config.toml
n_layer = 16
d_model = 256
n_head = 4
n_kv_head = 4
head_dim = 64
d_mlp = 1024
vocab_size = 19827
activation = "squared_relu"
norm = "rmsnorm"
norm_place = "pre"
norm_eps = 1e-06
positions = "rope"
rope_base = 10000.0
rope_fraction = 1.0
qk_norm = true
attn_scale = 0.151
bias = "none"
tie_embeddings = false
parallel_block = false
extras = ["capped logits"]
init = "uniform"
init_std_qkv = 0.0413
init_std_o = 0.0
init_std_up = 0.0413
init_std_down = 0.0
optimizer = "muon_variant"
lr = 0.00485
lr_mult_o = 4.0
beta1 = 0.9
lr_head = 0.00785
grad_clip = 0.5
warmup_steps = 0
schedule = "wsd"
decay_fraction = 0.778
decay_shape = "linear"
final_lr_fraction = 0.0
batch_tokens = 65536
seq_len = 1024
doc_mask = true
train_tokens = 324800000
steps = 4957
dataset = "wikipedia_en"
MLP neurons of a small language model. Each row is named by its layer, matrix (up: input weights) and neuron, and shows model dimensions 16-79. Each number is 50 + 15 x the weight over its row's rms, rounded and kept within 0 to 99.
After each neuron's rows, "fires on" lists the tokens most often at its 100 highest values on Wikipedia text that the model never trained on. A number after a token or word is its count.

L5.up109:74 26 38 73 65 64 45 36 63 72 41 28 48 40 57 51 53 95 36 53 27 57 52 67 67 43 56 74 72 72 28 64 68 57 83 36 59 29 30 50 36 44 61 57 80 53 44 52 34 45 55 52 78 43 68 77 32 46 79 42 27 59 62 30
fires on: " |" 29, "\n\n" 12, " |\n" 8, " " 8, " off" 7

L2.up942:47 75 51 54 30 88 65 35 42 28 40 28 56 90 60 46 47 62 48 28 69 85 57 15 36 51 39 42 44 26 63 30 42 44 38 47 34 51 46 54 59 72 41 51 57 48 70 44 45 36 52 52 33 51 47 42 65 31 46 46 82 39 41 64
fires on: "–" 38, "-" 34, " Total" 15, " practice" 5

L10.up503:49 41 26 66 48 68 13 35 57 42 62 49 40 71 71 80 63 69 85 44 84 57 69 48 60 33 54 62 43 74 43 64 44 46 43 41 69 32 64 42 52 40 75 80 65 47 50 56 64 49 64 56 81 60 57 38 76 57 43 48 54 64 60 27
fires on: "," 81, ")," 13, "\"," 4

L5.up242:47 71 47 38 35 49 29 62 36 51 75 40 39 39 48 41 40 42 34 38 45 62 62 66 56 47 56 22 57 57 33 45 30 36 51 44 64 70 43 50 21 59 19 45 47 45 38 30 45 80 67 49 89 37 29 68 56 35 30 51 83 49 59 50
fires on: " " 100

L4.up945:42 51 27 62 42 55 63 66 66 77 57 68 35 48 51 77 67 50 53 56 38 47 47 57 39 32 46 43 35 58 67 42 79 22 76 44 47 49 22 53 22 50 37 56 42 76 47 53 86 42 59 47 66 59 65 40 46 51 28 22 57 67 53 55
fires on: "0" 14, " Racing" 11, "3" 11, "4" 10, " GT" 7

L4.up712:45 57 54 41 32 53 31 29 60 46 28 57 49 55 59 47 57 58 60 57 38 65 53 51 58 38 48 66 57 57 51 39 72 41 70 51 41 78 38 63 49 70 24 83 48 52 60 61 68 61 50 47 36 82 70 50 41 67 38 77 40 40 59 25
fires on: "," 94

L2.up299:62 45 59 60 63 99 43 42 47 69 22 48 40 45 55 67 55 55 34 67 56 56 69 34 37 74 11 65 36 58 36 61 55 50 44 73 62 59 39 55 43 84 54 59 68 51 57 77 65 38 45 38 70 46 39 58 28 44 63 50 02 50 56 59
fires on: "-" 86, "." 8, "):" 4

L9.up379:54 47 62 41 51 51 36 50 98 58 43 41 41 28 72 71 70 49 42 69 42 45 47 68 16 51 49 31 59 36 34 51 51 53 64 55 62 58 37 41 49 10 51 38 52 56 74 58 49 38 36 47 42 79 64 48 48 33 46 65 65 43 48 48
fires on: " to" 43, " of" 18, "," 11, " and" 9, "th" 4

L10.up144:26 37 57 47 57 42 44 08 48 53 53 28 62 40 73 75 42 26 07 34 52 65 48 55 38 63 51 38 43 39 53 30 59 52 58 45 55 48 49 68 33 30 66 63 81 38 64 34 42 49 38 40 32 55 42 57 45 28 54 50 47 70 46 44
fires on: " |" 27, " and" 20, "," 14, ":" 7

L5.up123:32 36 66 38 45 25 48 44 47 63 59 54 48 52 41 50 33 53 40 75 88 57 39 57 60 63 28 60 58 35 25 67 59 47 57 27 56 67 60 61 43 73 71 47 24 43 33 56 30 40 50 72 51 50 71 47 43 67 47 55 65 50 51 31
fires on: "at" 34, " University" 22, "P" 5, " Bat" 4

L9.up622:43 45 42 26 53 52 69 39 89 51 53 47 33 54 58 49 47 41 72 43 52 46 90 54 46 40 45 44 14 22 72 66 65 80 50 46 42 46 63 34 54 56 39 69 53 51 23 70 52 46 44 29 61 36 67 56 56 51 31 29 52 52 56 34
fires on: " back" 17, " is" 14, " rep" 8, "-P" 7, " comp" 6, " Comp" 5

L13.up663:48 32 74 54 20 26 45 41 76 46 39 44 60 57 53 62 49 32 30 27 35 32 53 50 70 21 50 69 61 49 70 44 41 49 41 42 72 64 62 64 39 74 62 48 51 59 85 59 93 69 53 39 57 44 64 55 29 79 70 68 63 47 53 56
fires on: "," 95

L10.up597:66 40 38 47 39 81 32 48 61 78 55 37 56 22 46 66 67 41 42 34 58 43 48 33 43 59 45 58 36 68 49 61 47 67 63 70 70 41 34 44 71 47 46 49 62 52 55 40 49 25 48 16 60 62 29 55 44 51 55 39 51 18 62 45
fires on: "." 61, " were" 8, " " 7, " are" 6, ".\n\n" 5, " was" 5

L10.up162:44 35 54 30 50 35 49 46 53 31 57 38 55 23 84 93 66 56 52 61 58 70 30 36 35 56 87 39 19 66 36 43 21 37 52 51 47 50 46 49 40 38 49 32 68 46 51 49 60 49 37 59 30 45 56 60 42 37 70 62 28 47 18 44
fires on: " and" 46, " was" 18, " &" 5

L7.up802:49 50 31 51 55 36 33 55 46 30 63 71 67 63 62 62 41 24 95 58 63 38 59 50 26 53 16 54 80 78 51 82 50 52 44 50 07 61 53 17 46 63 84 51 57 52 73 33 24 61 36 42 45 58 45 76 43 47 26 49 52 33 70 68
fires on: " and" 32, "," 31, " of" 17, " |" 4

L2.up213:38 21 43 44 46 48 51 52 41 44 66 57 61 36 48 64 63 49 51 47 67 38 68 39 56 49 55 38 68 40 38 55 76 53 52 48 32 35 42 40 37 52 60 56 30 55 60 51 71 42 27 44 63 52 49 41 33 28 54 36 26 60 37 28
fires on: " American" 22, " Western" 17, "ich" 13, " Indian" 9, "American" 6, " Canadian" 6

L2.up795:42 60 49 33 32 66 35 30 27 60 59 42 42 72 33 41 48 51 48 46 87 79 57 44 35 58 14 21 24 61 25 59 59 48 42 39 43 75 61 17 58 23 78 50 70 50 53 15 60 36 48 42 35 55 48 62 75 83 38 47 47 47 72 21
fires on: "-" 100

L9.up164:83 26 55 47 52 63 49 46 50 23 40 69 40 68 47 49 59 69 63 62 51 45 39 86 21 51 42 57 58 66 62 64 47 61 65 64 43 46 58 49 50 70 62 41 74 47 63 00 17 73 63 73 60 50 37 72 48 77 19 60 58 77 38 76
fires on: " of" 19, " and" 19, " he" 8, "qu" 6

L5.up84:60 58 59 27 34 71 31 48 51 42 60 45 45 34 78 29 52 46 95 37 64 36 49 60 35 37 57 36 48 44 45 56 59 14 54 71 62 42 30 45 52 44 60 52 45 33 55 54 34 44 46 45 32 63 41 49 45 52 23 43 38 48 56 37
fires on: " of" 34, " is" 11, " are" 9, " found" 8, " was" 5, "'s" 4

L11.up281:73 26 44 38 35 60 26 22 74 49 51 54 78 56 39 55 71 76 62 43 72 23 66 36 51 54 49 42 38 55 56 44 58 44 46 66 55 18 50 71 54 50 55 62 45 50 56 40 60 37 49 53 55 46 59 75 79 31 48 43 79 41 51 39
fires on: "," 59, " and" 16, " or" 4

L13.up387:34 49 59 68 54 21 29 51 64 52 52 53 34 71 75 58 57 30 54 39 68 57 62 42 69 42 64 55 60 56 63 23 44 31 31 46 37 59 48 19 62 49 69 43 57 54 09 44 78 57 44 53 36 46 89 59 59 56 64 48 75 54 62 45
fires on: " (" 53, "," 33

L10.up594:74 57 44 44 27 29 37 47 91 57 51 50 62 51 60 82 52 57 67 68 34 52 45 49 52 27 64 67 75 48 51 32 57 57 64 63 46 61 57 84 66 30 48 71 24 49 73 40 51 52 61 53 48 83 65 51 66 43 37 47 53 64 65 34
fires on: "," 90

L9.up370:43 50 63 68 45 53 05 48 37 41 47 16 69 41 62 53 66 31 51 55 56 42 47 49 52 40 45 38 48 48 41 58 53 44 40 51 69 26 35 27 81 32 62 56 32 51 31 17 68 52 66 32 53 46 42 47 58 59 72 46 35 55 62 63
fires on: " |" 41, ")" 12, "-" 9, "." 6, ")," 5, ";" 4

L2.up650:20 62 40 66 53 25 40 24 46 68 55 44 45 34 47 62 50 53 49 31 43 66 70 56 69 61 37 42 52 71 42 34 51 35 52 57 58 53 68 45 57 61 35 51 39 63 50 50 33 45 39 62 53 50 35 77 51 39 57 66 35 62 51 53
fires on: " Bar" 14, " on" 13, " South" 12, " New" 12

L2.up2:61 65 28 45 27 32 36 29 19 55 59 14 47 60 44 35 59 37 52 44 44 48 69 28 33 56 25 41 30 71 38 39 61 34 45 15 33 79 74 31 38 41 53 39 50 22 27 32 50 53 39 41 39 37 68 43 51 65 44 22 64 43 51 14
fires on: "-" 100

L4.up314:52 72 64 40 60 45 43 78 63 32 26 24 32 35 49 35 58 50 51 39 32 65 34 48 56 33 57 76 13 61 21 51 37 47 36 61 60 67 74 40 87 64 61 51 49 65 57 68 50 48 37 34 19 73 42 47 34 55 35 41 46 34 56 40
fires on: " from" 21, " for" 18, " be" 14, " as" 7

L2.up842:65 49 30 54 46 41 38 50 29 74 59 43 41 48 58 52 62 34 33 50 63 69 57 33 38 37 31 26 51 66 27 65 61 37 28 25 41 47 62 50 56 40 82 52 44 23 66 20 54 34 32 31 22 66 21 58 35 59 40 23 41 43 45 21
fires on: "-" 60, " U" 19, "|---|---|---|---|---|---|\n" 10, "|---|---|---|---|---|\n" 7

L10.up985:46 49 48 76 11 00 24 31 55 33 48 28 46 73 60 34 43 56 43 61 46 41 43 47 69 53 37 55 47 54 70 47 58 27 42 36 36 33 48 49 39 49 77 30 49 64 46 64 79 65 19 41 47 60 78 61 52 63 69 74 71 34 55 39
fires on: "," 83, "\"," 7, " and" 6

L11.up82:59 37 58 80 51 49 56 39 17 47 34 31 83 51 56 31 49 53 42 50 38 60 43 44 61 17 16 35 74 61 50 68 53 99 46 27 56 33 39 39 39 30 59 46 28 47 59 61 73 54 40 47 46 59 32 43 52 31 80 34 49 53 61 20
fires on: " |" 26, " |\n" 18, "==" 18, "|" 8, " Candidate" 6, "===" 5

L9.up524:54 66 26 60 37 32 37 29 61 75 66 37 25 81 52 48 24 48 47 72 51 58 35 42 43 58 73 67 54 31 62 28 54 19 37 44 45 31 52 41 62 60 81 26 75 15 68 60 54 80 62 36 53 59 63 50 49 28 75 70 48 54 45 42
fires on: "," 61, " or" 14, " and" 11, " as" 5, ")," 4

L11.up166:62 37 75 61 56 51 29 35 66 48 43 75 67 37 67 29 52 60 19 34 49 55 63 58 68 23 60 56 33 52 35 42 79 77 48 44 47 44 67 58 42 54 66 62 38 48 68 53 72 47 38 66 58 65 70 74 38 52 48 68 60 36 74 66
fires on: " |" 55, " by" 20, " of" 5

L5.up482:69 42 63 37 47 76 60 64 65 37 65 61 60 58 55 48 54 61 73 65 57 53 38 53 26 61 43 42 49 37 84 86 40 49 54 41 12 10 51 01 59 42 53 66 58 50 61 77 42 36 45 52 66 49 22 72 60 23 67 26 44 42 69 63
fires on: " and" 83, " of" 4, " November" 4

L9.up431:49 69 30 45 28 75 42 57 83 48 09 33 48 36 39 34 37 52 63 42 69 50 50 61 51 57 60 44 52 53 74 65 42 45 35 42 51 29 66 56 86 47 21 47 63 43 56 36 56 59 59 52 41 55 47 29 47 41 70 56 58 42 61 49
fires on: "," 25, " Ver" 7, " November" 7, "a" 5, "e" 4, " Le" 4

L7.up525:62 34 52 50 44 61 49 19 50 61 67 59 62 57 81 58 47 62 41 18 74 51 50 37 19 59 48 84 67 55 68 31 51 39 33 29 46 47 54 47 59 41 28 54 49 36 55 19 48 77 37 55 44 39 50 55 49 55 60 68 37 61 50 80
fires on: " such" 16, " in" 14, " (" 13, " •" 12, " who" 5, "^{" 5

L13.up235:24 62 68 57 37 79 39 50 57 47 47 72 31 56 56 69 60 49 68 55 33 60 34 56 78 41 12 58 33 35 66 49 36 34 61 73 40 51 50 60 53 49 41 57 63 34 48 47 52 50 52 53 53 70 91 50 76 81 58 45 78 37 51 32
fires on: "," 45, " the" 21, " and" 8

L2.up205:53 71 40 30 63 71 28 59 56 46 56 42 46 66 31 18 76 74 64 50 37 79 75 46 30 37 40 31 33 67 44 38 48 34 60 22 50 72 53 36 56 55 41 61 52 48 67 38 61 28 30 48 26 38 28 60 34 76 57 50 47 75 57 37
fires on: "-" 88, "ap" 9

L11.up725:40 62 65 85 51 48 31 39 51 43 52 65 43 50 51 66 64 81 77 27 77 67 59 49 48 59 49 66 38 49 57 30 36 24 61 37 58 46 60 70 42 28 85 84 77 58 58 26 63 43 48 41 71 38 48 53 46 33 52 56 60 54 67 22
fires on: " a" 75, "," 24

L11.up49:43 64 41 55 38 32 12 40 58 38 31 30 37 70 52 57 44 59 72 39 74 52 57 56 76 24 53 67 59 53 62 55 49 47 32 35 53 58 62 81 29 58 71 55 76 45 72 23 85 35 39 45 58 55 56 22 61 43 56 59 69 20 78 51
fires on: "," 92, "\"," 5

L11.up405:79 64 83 36 50 44 46 31 51 22 58 70 86 32 44 41 43 60 65 63 76 43 52 56 53 41 67 43 49 44 55 54 57 31 54 51 39 59 33 61 54 38 60 47 35 27 88 51 29 40 44 21 60 58 42 51 58 41 67 36 41 33 64 49
fires on: " is" 18, " was" 13, " (" 11, " not" 6, " be" 6, "|" 5

L4.up902:45 47 58 14 44 72 80 58 52 48 27 40 45 58 58 22 48 54 54 42 62 38 64 40 62 45 24 64 16 36 36 62 75 51 49 27 41 58 52 51 62 65 52 33 59 82 50 43 34 31 47 18 84 64 77 29 47 32 41 39 28 53 63 53
fires on: " out" 34, " Pro" 13, " rep" 8, " comp" 8, " Cover" 4

L13.up236:53 50 29 67 68 54 40 41 32 69 59 36 62 21 59 62 81 45 66 39 39 47 66 26 51 92 70 62 84 81 45 38 46 64 83 31 58 33 55 56 63 76 75 28 48 91 52 47 42 48 28 29 59 41 58 69 50 32 53 41 19 43 58 48
fires on: " (" 58, " " 28, " South" 6

L5.up38:43 51 44 40 49 34 49 41 50 71 85 35 34 41 72 45 59 35 38 31 48 67 56 29 53 42 57 53 59 43 38 30 55 42 32 59 40 57 37 42 44 62 43 48 54 68 65 42 51 49 48 59 55 74 43 72 58 40 49 44 46 44 44 23
fires on: " " 30, "\n" 15, ".\n" 10, "9" 8, ",\n" 8, "|" 8

L7.up449:49 46 57 82 46 62 40 78 51 38 64 24 69 59 61 49 69 74 65 44 61 54 24 26 40 48 58 52 65 52 73 66 51 79 62 54 60 60 23 73 63 60 67 50 57 78 55 43 47 81 50 27 53 30 66 28 34 65 41 23 38 71 68 72
fires on: "an" 21, "al" 14, "===\n\n" 13, " ===\n\n" 9, "a" 7

L2.up445:57 43 46 75 40 68 55 33 61 22 57 42 83 34 50 48 26 39 40 54 46 64 53 71 53 66 54 44 36 37 70 40 42 38 62 73 55 55 57 67 57 80 57 33 44 74 67 83 50 79 28 47 60 39 49 54 24 29 29 54 66 22 52 35
fires on: " than" 19, " to" 17, " against" 11, " of" 10, "." 9, " Like" 6

L11.up3:45 34 44 45 32 54 35 53 40 41 31 52 67 57 51 38 62 53 65 59 53 48 54 50 76 26 53 51 73 66 45 41 28 31 45 32 51 38 39 30 63 58 25 61 17 37 77 52 51 76 61 64 72 46 43 63 65 26 24 52 73 36 54 64
fires on: " " 84

L2.up706:41 43 50 33 47 65 43 32 51 57 41 60 40 73 50 64 59 27 38 50 54 52 45 36 39 65 22 18 62 42 43 63 64 17 53 55 46 69 73 59 40 32 45 46 66 40 56 52 59 60 21 60 60 51 43 72 34 40 41 48 61 45 50 25
fires on: "-" 99

L7.up332:53 31 56 35 48 62 43 60 43 68 69 90 66 85 42 71 55 22 47 49 34 43 56 45 28 47 57 74 70 64 66 43 63 25 64 24 40 48 30 41 25 65 28 72 63 60 51 49 46 50 30 50 71 47 62 36 51 43 26 41 51 55 50 56
fires on: "0" 27, "3" 13, "1" 12, "5" 11, "2" 8, "9" 7

L4.up946:72 66 44 60 54 69 32 46 74 50 50 66 53 61 52 41 49 54 39 20 34 69 44 70 51 55 49 22 39 58 23 36 49 41 36 54 64 53 61 59 59 58 49 62 78 18 63 34 48 60 53 28 43 06 80 43 39 39 38 55 70 50 44 39
fires on: " of" 74, "-" 4, " from" 4

L9.up248:53 36 38 49 51 51 42 80 27 53 48 53 56 76 61 67 65 55 52 63 71 62 61 38 16 59 12 57 60 56 66 44 54 80 35 60 19 76 24 55 44 57 63 36 47 68 51 63 60 17 71 39 47 69 61 71 30 38 24 48 75 37 60 57
fires on: "," 22, " |" 21, " and" 9, " m" 4

L2.up364:50 38 43 67 36 48 66 81 27 24 22 25 35 32 46 70 55 29 57 32 50 54 60 61 48 34 53 55 77 49 55 39 33 43 45 53 48 65 49 47 32 60 70 69 25 44 37 40 45 40 44 46 43 57 30 54 89 59 51 60 75 92 51 61
fires on: " named" 17, " called" 17, " MP" 8, " renamed" 8, " run" 5

L10.up45:67 73 62 56 75 53 60 58 59 28 68 94 69 74 57 55 60 44 70 36 36 55 60 40 59 60 34 44 68 52 70 62 25 37 21 59 45 44 53 40 48 48 64 65 64 28 60 41 36 59 34 35 51 44 58 45 19 55 32 61 45 67 47 38
fires on: " of" 32, " to" 10, "c" 9, " and" 8, " in" 6

L7.up889:52 31 39 59 57 36 70 73 57 65 47 45 45 70 63 69 38 42 77 56 54 46 31 69 43 31 51 41 79 51 55 74 44 62 70 82 61 59 47 58 60 68 39 54 53 35 89 45 30 44 54 63 47 76 37 64 53 36 28 58 60 70 54 44
fires on: "," 97

L5.up832:64 50 75 38 45 58 53 46 09 40 30 34 78 86 35 59 65 38 45 41 60 84 53 22 64 42 28 69 40 51 45 38 58 54 55 43 42 45 36 36 73 46 66 57 52 58 46 48 68 40 58 21 23 75 70 48 55 89 52 28 64 62 48 43
fires on: "-" 63, "–" 16, "st" 12, "d" 4

L5.up158:52 76 92 37 46 80 60 75 53 37 52 47 58 46 43 41 46 58 28 29 37 75 57 41 37 45 67 57 57 31 32 59 64 37 33 68 64 67 16 66 34 51 44 55 32 46 49 50 58 58 38 67 41 69 44 50 46 38 53 20 44 43 61 48
fires on: "." 40, " w" 24, " July" 20, "202" 4

L10.up421:69 64 53 53 62 68 44 54 34 62 40 40 32 35 45 59 90 65 58 35 47 48 55 39 44 54 32 58 88 45 09 18 80 62 59 47 63 52 37 60 45 32 76 68 47 34 33 52 42 29 35 53 44 38 49 71 50 65 49 66 52 44 45 31
fires on: "N" 28, " |" 23, " " 20, "an" 5

L9.up628:82 60 65 56 58 59 48 43 85 45 43 68 39 60 61 78 69 23 43 70 49 58 31 57 60 59 58 52 43 46 52 43 59 65 54 64 12 57 54 53 15 33 49 56 35 57 86 49 49 50 43 64 66 67 93 27 48 51 51 46 44 36 37 42
fires on: "," 46, "." 6, " Hampshire" 4

L13.up396:60 46 23 64 54 19 19 48 57 51 43 60 34 51 51 60 54 51 68 29 38 56 47 38 78 37 65 67 50 51 70 51 14 28 31 28 52 50 57 59 38 55 71 55 91 44 65 20 88 44 40 63 40 65 54 34 59 71 49 56 43 57 61 47
fires on: "," 99

L10.up665:71 61 42 30 76 51 36 55 53 41 26 42 54 67 66 37 81 67 36 30 43 72 22 53 37 14 49 60 48 99 21 59 47 40 25 55 50 42 67 59 34 43 84 70 44 59 50 66 83 53 70 36 34 46 53 68 55 53 46 55 49 54 49 30
fires on: " as" 33, "," 15, " appointed" 13, " elected" 6, " the" 5, " for" 5

L5.up851:27 49 46 21 56 83 40 53 59 36 35 92 33 59 70 48 38 40 43 51 85 58 77 37 17 62 30 57 39 36 52 73 50 41 48 42 37 68 37 52 52 47 46 64 60 24 60 37 57 41 52 37 41 61 23 55 52 79 47 59 65 41 75 41
fires on: "-" 84, "—" 10, "." 6

L2.up570:64 54 41 24 70 54 47 59 65 39 47 68 58 43 51 56 46 93 52 55 46 50 74 66 44 57 52 33 52 68 46 69 64 16 49 65 51 66 82 50 33 68 41 40 41 45 64 59 73 51 71 30 40 50 66 54 54 65 67 66 81 61 48 43
fires on: "." 61, ".\n\n" 34

L9.up443:25 48 75 69 43 54 14 29 70 45 57 49 56 45 55 44 51 73 55 68 62 30 64 52 62 58 35 40 42 69 53 43 45 56 29 56 58 68 32 41 53 33 43 68 56 60 44 53 79 65 36 30 28 73 56 48 34 63 69 31 30 34 54 53
fires on: ")" 43, "," 15, ")," 6, " region" 6

L7.up740:40 35 49 69 69 26 52 30 60 56 61 44 39 45 49 30 78 37 61 59 60 41 60 58 22 27 43 41 42 38 57 11 33 59 26 47 47 39 71 46 72 56 56 42 64 40 55 63 65 79 56 23 54 59 36 49 40 17 65 38 54 35 45 43
fires on: " |" 41, "-" 16, "1" 11, ":" 7, "0" 6

L10.up765:44 39 68 51 49 54 42 55 33 50 21 53 51 51 58 40 78 71 27 38 51 45 59 39 67 59 42 58 59 52 19 46 67 74 45 34 80 56 46 40 60 48 65 44 48 46 61 87 53 30 74 33 45 67 53 38 38 62 74 55 54 52 52 36
fires on: " |" 64, " as" 4

L11.up563:41 64 68 27 10 26 14 37 51 42 65 36 47 61 72 28 26 46 45 60 62 58 42 52 49 55 57 36 51 53 36 49 62 86 42 53 40 49 54 75 56 56 47 64 52 49 31 58 70 62 45 39 62 57 59 52 50 78 44 78 48 35 45 51
fires on: "," 75, " at" 10, ")," 8

L5.up449:34 42 59 44 60 61 59 44 56 70 33 55 56 55 70 60 53 95 64 42 56 76 45 38 53 42 51 47 65 54 49 44 73 64 74 32 38 24 28 66 69 40 49 62 61 50 40 36 77 31 56 43 32 25 57 81 48 70 49 37 80 58 55 72
fires on: "'s" 54, "'" 40

L4.up716:35 47 28 31 45 44 35 41 81 43 12 25 46 79 80 44 72 64 77 47 54 54 50 65 14 67 45 38 62 49 40 45 68 51 24 58 61 66 59 46 41 84 75 52 48 71 41 45 58 56 46 20 62 43 71 71 42 71 35 63 44 78 61 41
fires on: ".\n\n" 41, "." 25, ".\"\n\n" 10, "===\n" 8, "\".\n\n" 5

L9.up997:34 53 32 37 67 51 36 31 57 28 43 54 27 55 69 51 60 35 99 36 41 44 66 26 46 46 36 49 47 60 52 50 12 29 63 52 56 67 43 40 31 46 64 61 48 35 50 27 89 54 33 72 58 50 31 28 52 39 60 64 55 70 56 68
fires on: "," 17, " ex" 12, " Ex" 10, " San" 10, "Ex" 5, "-" 5

L5.up563:44 53 06 47 40 65 69 72 49 49 29 40 57 74 48 44 41 58 41 41 49 67 52 57 54 50 56 55 41 80 48 51 26 56 34 38 61 61 64 28 36 57 38 48 56 40 46 28 46 67 39 45 63 45 47 72 75 50 34 28 57 53 37 43
fires on: " a" 20, " " 14, "\n" 14, " code" 8, " an" 4, " Swing" 4

L4.up66:63 61 19 32 35 41 17 61 64 36 56 60 61 48 50 54 66 77 64 40 76 36 82 56 26 49 64 75 65 76 42 74 63 30 48 53 65 34 44 94 70 49 37 64 48 33 65 58 56 52 46 41 48 47 61 22 23 78 55 46 46 38 55 33
fires on: "." 44, "==" 20, ".\n" 7, "===\n" 7, "==\n" 4, ")." 4

L10.up74:37 30 79 89 50 65 44 25 56 39 52 86 49 44 40 58 65 34 52 45 48 75 48 71 34 42 54 40 43 58 37 69 63 25 35 57 76 36 60 29 54 59 82 46 26 31 53 61 69 62 55 40 61 30 70 70 07 54 35 54 70 15 55 44
fires on: " by" 19, " of" 15, " began" 14, " from" 10, " thus" 6, " to" 6

L4.up744:69 55 24 55 19 53 54 06 68 61 52 34 30 28 21 57 46 54 44 39 65 43 90 49 50 67 49 64 69 62 47 60 69 55 58 63 92 40 37 33 43 55 58 59 51 47 58 43 71 79 60 24 55 55 41 65 65 23 65 49 40 55 60 65
fires on: " called" 27, " hand" 12, " call" 11

L9.up720:52 64 52 41 38 26 40 57 69 65 29 67 71 52 82 54 49 44 63 45 53 51 69 63 30 61 56 92 40 61 62 29 48 47 53 29 22 68 49 62 67 49 55 65 24 26 40 43 68 60 75 16 52 69 51 68 71 51 42 66 40 40 86 63
fires on: " of" 28, " in" 19, " the" 8, "," 6, " /" 6, ":" 5

L9.up55:58 43 27 82 42 33 40 61 65 55 64 06 29 70 63 63 57 20 24 40 32 60 51 39 13 46 40 70 55 61 37 59 60 77 49 71 65 51 23 48 31 86 41 55 31 79 39 61 46 24 24 40 49 43 33 84 38 36 45 33 63 46 55 56
fires on: ".\n" 22, "\n" 14, " |\n" 13, "==\n\n" 11, " ==\n\n" 6, " g" 5

L2.up901:53 66 46 47 53 99 33 24 42 59 38 59 38 78 35 45 61 40 35 52 66 63 62 31 29 62 29 61 34 54 32 49 31 27 55 60 62 67 50 59 48 45 40 67 56 55 69 63 57 32 31 79 40 54 38 43 44 58 51 39 41 66 63 34
fires on: "-" 100

L10.up492:54 52 48 54 44 66 30 50 52 72 40 37 57 61 48 55 71 86 60 76 56 63 45 57 63 57 38 62 36 27 58 48 58 46 46 73 44 50 49 51 72 53 39 51 41 33 59 45 62 52 65 46 28 67 65 47 81 53 20 17 82 47 47 46
fires on: " the" 51, "cock" 5

L4.up131:57 64 57 69 39 67 38 58 31 30 52 68 50 37 63 32 51 30 26 40 63 62 64 40 18 50 46 43 35 55 33 37 53 34 69 55 63 41 61 55 46 38 42 32 45 24 67 53 63 41 50 22 56 29 62 28 56 43 47 37 72 88 61 41
fires on: "c" 19, "re" 15, " fl" 12, " cm" 8, " ob" 4

L5.up981:69 55 51 42 43 64 62 20 52 32 73 32 43 68 34 44 38 64 25 34 59 51 50 55 13 05 52 73 77 43 55 51 70 43 50 46 53 48 48 50 40 31 48 63 84 28 22 41 57 44 43 57 43 42 70 53 53 55 70 24 44 42 50 77
fires on: " (" 50, " " 14, ";" 12, "y" 8, " •" 7, ");" 4

L11.up336:37 72 57 64 33 74 43 45 24 91 28 45 42 18 50 70 60 31 43 33 46 49 55 26 29 32 74 63 34 51 43 56 55 64 62 22 79 45 15 40 60 58 47 69 48 42 54 71 67 29 55 26 48 52 24 63 34 33 64 66 55 42 51 18
fires on: " in" 40, " as" 18

L13.up365:50 45 60 58 67 23 18 53 62 51 25 43 63 51 62 43 62 65 46 44 69 35 62 55 70 60 48 25 35 63 71 34 30 37 62 58 71 46 71 24 72 24 49 19 71 47 48 49 60 79 45 29 64 60 44 38 37 40 30 45 45 40 45 61
fires on: " (" 45, " " 36, " |" 6

L4.up910:27 79 23 22 39 46 31 54 80 46 50 55 66 71 74 31 48 64 58 54 51 55 68 66 41 70 36 71 39 87 36 52 55 35 73 67 53 75 61 59 45 70 47 45 48 46 52 56 52 40 54 36 43 58 67 35 41 82 49 68 32 71 62 45
fires on: ".\n\n" 27, "==\n" 17, "." 17, ")." 14, " |\n" 4, "\".\n\n" 4